From a checkpoint of a small transformer trained on Wikipedia.
Architecture: RMSNorm before each block, rotary positions, no biases in attention or MLP, untied embeddings.
MLP neurons of a small language model. Each row is named by its layer, matrix (gate and up: input weights; down: output weights) and neuron, and shows model dimensions 32-159. Each number is 500 + 25 x the weight over its row's rms, rounded and kept within 0 to 999. Numbers have three digits each. A neuron's up and down rows have the sign that makes its largest values positive.
After each neuron's rows, "fires before" lists the tokens most often just after its 100 highest values on Wikipedia text that the model never trained on. A number after a token or word is its count.

L8.gate483:507515513502522496529463503503525524483507519464507511526519505495504500499481466541473497506523422565517469466510542483519503504520466505467520515485523487487486524494549495538517507475500494536483534462541498543482437465514478500515489505468512543478521514493526453518509481447501550531517478494483520558510486468499479516466501539501528484515547522483487526476490490484490474456509
L8.up483:503505490541454489515522515462503549526504524473486524532466443503503465518504532572511529543516504534560474519506560488496509471524476508514476512489490523496486541469541497518481503510508545494508544468511477526480479511477460478511473477496494485527493474497527468469541460477469492504518471523490498470456479518472503498531463484496538515475473478503493523515480477447541510529501
L8.down483:561487515506517531485477470502521472509514527511451481516538511478466482519541539525461501536508499525506509520508493531538513521506472455453556518503501483489504511500476514542479513501474472502496502503527478540483514476524529502490486490480472547463488540452512513559529496521481511450464481505521529565507477440530485519492489497504497487488504462498496500483486472512464459467496
fires before: "g" 17, "ing " 15, "o " 7, "i" 7, "for" 7, "ight " 6

L7.gate187:442520502505512517557529489488479495508488534463556484448517491480485488467485503527515474476479527488492485485472473513513546487488445507458515500509518495492504489492489461509463474499524476484497476534500447527533452474547456532506474475525484466493538503483495525476452480489465483504529518462480504507478487507483523527500517522507525511469538485469508519535560495531494479476483
L7.up187:469533526546483509548547571472502523476480496476509516521503514479486470510449509527470495497508529470468472469519499507500496486469538523519518510467511488476476498468489504499466530468464495474475501472537487521516502532496525506491501515470538475492486561468492512527535515478510528579457502534520469511489483517503519495498529509467508478490531518514500539538516513502487518520555
L7.down187:515463481486451467519506461494526507505520521532485503481454518510516483517505494513493555506480507460517520519517486508495506521472483501515525516518533511497517478541523507514504524534495503512521467541502509512509471545451509513487540507504464501477475468500510511499516498494464507555488523509455508498512480517510480482496429426477536536480465474538520495490451514524474536529501
fires before: "; " 18, "- " 15, "m " 11, "od" 6, "man" 5, "er" 4

L5.gate414:548462508477523492497479521527493499497505519506515487517543490494540490512483465513487497513481471451531498459450479511471534496519528548515511496476521490509490466533520479455482456498539484517520502515504478485481525535454542487515461526493487551491470504484466515488514523473516515522516533535459502512482520475474524501481539517519549501488502506505481560536472461559450515484489
L5.up414:466516494526526491507461508559472451498488479531500514493513490531514518475538481512515495472511449464481530493512515506516522546518506518520469510477539552519489460468464530471486528509532502489536516491503458501498542472527517515467542496516537535515447476507479480497499459519530504486495517493520462502435499513508518483488473475500517488525528508486499545534492506534513522489483
L5.down414:539497458496476482548551490492520505501532516505527488492496543485527526495526476521473504438517518486523495515508523514477463462478528499532555434501457519526484503520497477497499534462513482500474493484470512512518516474514485529492488470505473524475484476492499495456478528504485535530433492490496514491564507504487529512478567505507531512507476481517522501484508498527542486488501
fires before: "em" 22, "ing" 12, "ity " 5, "ist " 5, "u" 5, "ic" 5

L7.gate315:487460524494433493487480521568484488496493495512511495486510486509511493491518513519473511550514478503507487522485482520538508505512531516454466536467545548514544483492523516493517533503509533522477493505485493489504474522499505520508512518456485482537466529529514507494484529484522551511512502524490498452494451482486492469496519472425520445493486469510509486497508502510491450455507
L7.up315:487494519442467496554475490518487524517508436479485519514484506538491474466508471463491530480542507519502485494523498512511479516502506484561498512500478491508472462521466478513512492515489484497532494492536489552439550490518526451502503549532505494503476490501528541516557502523499505486507466495533521492530508473476510509503480476497547504522497487534546497518495492543501534456530
L7.down315:542519564526515513457482509510467557520506509503458488439501523531495531456558488518546486515478529515472514555467499499507473493537534497413476507473547483488475472501545526545505505478508527461484504512457513510524503465480518500475502506474524509498478494489476477472483508506522509490477516497487486507536504514495484467495534508499515494485513491490503479490491473437534455504490
fires before: "ame " 22, "a" 11, "ol" 9, "es" 7, "tic" 5, "r" 4

L2.gate575:485470505531526507483485510524470497456498469554473515499502522511522500514538523544489506493469525536491487465510510486521467500491505501513527456529454503487479470577492477464477460536492486450548504470543500466480513514488520503498518497501487501482527431447532505516533509459484483466483528519490515517492481519516466497536483477482543497485545514495536501530493498469471515517489
L2.up575:500420503516557532488477461514480526522520532531480468464488529492456483491502492507500513507478495484467508485496476536526491496524489517450454485545456511466516520511505495510490481537512528538497526541541511533492523512527485455495555486510483489480438525486477495472477499527528503519491476503510512518479483480478505474476492524501487524533494499491481506500496521514473490476513
L2.down575:542512468538501510483517518488537544518524491488493474503499528535522488482476495525536534521527474506497513494525493524494498503517533495483461492492496490502487461510525483572523491482561469520451522538511499515505523517526503549476518482451470468495505487496488493498515455518518495509438492501487444549500494549502503452479475493497483496532513507493512477469518451456444491482550
fires before: "u" 18, "ut" 15, "am " 14, "ned " 8

L4.gate593:484482487500531513492494478494504529492502544524470506477508499529493509463475516500472503473548489510471490527512539472545538510468468491478503546525501521521492551478556494475538484485492555492536516539469495533498504509481482485481507510531505517472506507493518453502494481490489526486531505487558523499503496515574502512531499513511468466483485484481551484510510470492535473431476
L4.up593:434447489447521489490496452468478490474456500476531462506459516479495504531509452489489501479483505465512525510478518499501481516473504480520473487528490504488502466510515497499461481519507515554532485540433490474537456532505509525525502522505476496499521496497488506517476480536510493454525491551478503527474460536465543506491479515438511494472490498489498459488522456484513471494467
L4.down593:474537507493521528502525476424486519498454537499461526484497502499505487502438539482493501492498525518533488528517507450526510511500515499513481490492534539509519498482512486467504532490497541488508527469550467489510490504520478508517483505543481475511501478496503477482546469485508501508494520506552531540531498521497518450542506478498499486487476518536438481565489504509542504472504
fires before: "\n" 38, "\n\n" 18, "t " 6, "% " 5, "==" 4

L7.gate416:501504510550494481534480537546495513495486495483485503435505547483515489518530489501474523542486477484475505463433537492494490496499514510502477515497500529502470536473510471557497537497465455511459540464484492506525457486497520508520511527491517503541501486484517492505528486498512492508515532552472438486500497481504476522460514476492510493514513474474491510490472470465473495507453
L7.up416:482493543541516465527519550560529520483495500445498482475505493488509493554496496508484502502473491501419496509486509493466498516487526478482449491478502520506509501493517498522540521498446466529479481498495488531543441507496505523520504466479508498502540465514499489534514506475487482512498506544515481484522526491512481485507556488479433496478524512517445505467478496463496497502508
L7.down416:514502494452483490447527478466520514472491494493515486519531477472506571487518535493508510440480528506491519506542504481499535516517506489493502471480505477479511492519524555470470523514510537528525443553528488507469517524497499466469503512485513501483520512533482499484491536494519455521494472477527578515483478498532514521552531507494490519515489519482469510494508483524531451483547
fires before: "th " 19, "in" 12, "of " 9, "te" 7, "% " 4

L2.gate601:466475496497510500481514504481469505482485466500534526541529478490508488523480499489498479501505461487509474463517493463466488515575456514446468486486479476468500512510581506513517470516546469488486528481495519529502516559472518529483473529545479548501498518484517501525489513521505491511534475517509466522483499516542490484469509513477490464514501472493504538505520505540487495480471
L2.up601:455488494470473552472452492476495534506499462460510540496508502495508474510497492496513508509514505458506448493502518464497519508565483433488463476474495508494493489533532504496447497501494466513516539510500499480438544551498493500499518516498529517520515503473515506520528482469476481490505484504540497548500479487492486526509532456530468471500531486511461503506462470552500451538486
L2.down601:490518574522498491536533463474505489519497546500509456484470474478542511526531496487493460529498512508497510491553485541495496518513474537532497497502488456460499512481503482503504527491541488483529485518512504502474485462496483456490450534484480537460516499505526512461523501458513498505491496493478490506478572514469490504494575527502508475468447497444538526513513481506475499477526
fires before: "==" 29, "===" 15, "=" 6, "and " 5, "\n" 4

L8.gate357:493492494510516522536497442494511482481534477529495474485480459533476491468494501509457535496472535504482465438450494511480509523476492515476465476511494563501511504508470501507509480485517457519492503480551514523526481489458471496539492535470466500495501530497494528553471478437503511545504525471469493564463509504529514544496510512508475507509479459461501533499499499444472532511522
L8.up357:507530508524524506515541485492526497488454508489538542520487521498492473472503496529499520509528488469518492477481474512421480541513437518542493483537524509499495484530505483505480503445520483483513543502476517503498525539569497509525497512504515501487501484502467483474498531516479472522491545498503503486542469494494450507508506520487544503493519510516533514461492480491472543540480
L8.down357:493530519497466485512511456497462547449490532521498477503452547493493519495528550518501477476452481475447479436466479514508497463502462536482481477505470493502516463508512522479494496512519453486460530495531533493503529559503440518511495513524450453473490499494500494481481499492529506504518516490501500479498477482503485538500525528513482505488518490507492495522488502513501511470496
fires before: "in " 14, "and " 14, "of " 11, "for " 7, "to " 5, "at " 4

L7.gate381:506551483523497474507462519490496548520467497476547540506530472507513502467477467502490505521563513476473482464506506507488522496485524483513489527490489498481459479478509518503566493523472485515463515484458511524541509462519473477490488482528498532489456482469468535500534485547522500501482480514506526511550449480514523508486500484525575499497520470525491525515495544477476485514531
L7.up381:563491521520447483528497515475502519529482492546470536504456513482527512473512468449486447503512505480480474472473488487501506504482529510522500496493563501515503496492507523510548498468497499467546513490458460487511508511481474494527503513469493510546472519462487525471481524507461456512488554499489499523446486502492496509500528511551510520502486511496497539534502512472501504486474
L7.down381:505518490467450521526486514482526509482514541488452480501506507487539509544524534453520493515507505505531516532526476520538492526508524518502489485490504467527516454515525516511481506525516532551470495470528499510555482532490515481530530565488457506505500503523461479463486499444446476483511500490502501478456510500473506482482512491486516513505490525513511483514492519461518528538530
fires before: "v" 19, "age " 12, "u" 6, "ing " 6, "end" 6, "ag" 5

L8.gate518:490477481516499495507462488506487490501483525461505479502506510473452478453557543571467513501483518472509498498520520541482487505531479516532500496498493493500512509499488486509465476472490516449505542496562503481509496513525471528478531496543464491491489465498510477491524500530460526425531455508484483531487492488488466468501476509515453461485502482535504498540524509512515498489527
L8.up518:512507478549497499509487497494470485523483502489504445458529497473495489504502492507460532509487502520507490470527489501478505446479456510513496525432496484509529511543498484471477534503470490517478497494531503496522441521467549516456488491475519531469487514468506469510523512501483484431482506508543491509517483496474534474487496489530481505445455496545496462533501491454503475506538
L8.down518:473468441536450481522494478531511498493495509530482484524484545513461525502549546551502501489509553511499477504506497505463484463498506512546521508535500495478504515565490496506476518472454517508504487478548523494503502515484508536471461491478518505495555514473503502506473540526495521480497467480530487497490473493501519483531491477489506517495505485506464455510523480510433545513482
fires before: "ed " 26, "m " 11, "L" 6, "o " 5, "ing " 4, "oug" 4

L4.gate191:567476503542531504492443508504476526500473472503520525455509524505522476454524505511516527534490496513502490532488470492533497495509494528454478507520535469510492497488477497489548444481463467520475509518465484456544499467480488486503498510475486457474493492473520473501552487480479508511529488558493508515472479494465493486511523515510506500498543494492487536495516505500512511460532
L4.up191:501512501515488499502462499537542491557517472513466513455498519534457539487523512559506470519498511527510503510520571455534530478500471479438487480534487529522513504506483507504482483490501541495501504549513495525527499487531480515460475456478505483531471494502549509490479503505519508475513470487490510525512501484438468511535515500458511475500548491529459455506487492507500521483493
L4.down191:469479431464508502473491520489488512441448482485493493521511483512501514487509502473447495505490490548461520505561518538547519504476479478499539499518511482463510520516472490502505463496502496505554479505494495522482498514500506524446501531523514502488517509512515490475512497450464468490523515517528524496481497511520527545481501499495519419520434523515529501516509467472494444486476
fires before: "at" 12, "ay" 9, "r" 9, "ay " 7, "ge " 7, "f " 7

L8.gate304:497498488491512480514522533537514509525463497476490534485505486520476507496511518546524506495504497452478485509473523492506525477505493498534507476485492486499475484537465493516467527547517488496500507520464485500527517495453544519524506499510444494477440493508450527472510483490466465478522523497508455520499466453516503526533466493505549457502533550495526490512524483527506522484471
L8.up304:480517496460526490470454522449480505495476504497476553515509528506511503504490518511524504526454508511498443464487495510479502470517529476479535472527445497518506483523497455499570503513513475504492498489483490507504549507506492476472446483517498526486516519495499477531500541448502475488498465470494513476569506510537530502511528474491503454499491448536478538529489516496505468488498
L8.down304:506549484521459489490496508511524484562496502488525521513512505540517511507488533533518485482453506476503493504479556483549510537510491482527494512491517483535522545539469476523557495507495461481509480522493531495487507461484554508459499470493524501541494479543497518500502520464530456489509452474500523531549501457486494500513503479478524485496522485481521473525479542465511448487510
fires before: "f" 22, "t" 11, "f " 9, "l " 5, "fer" 4, ". " 4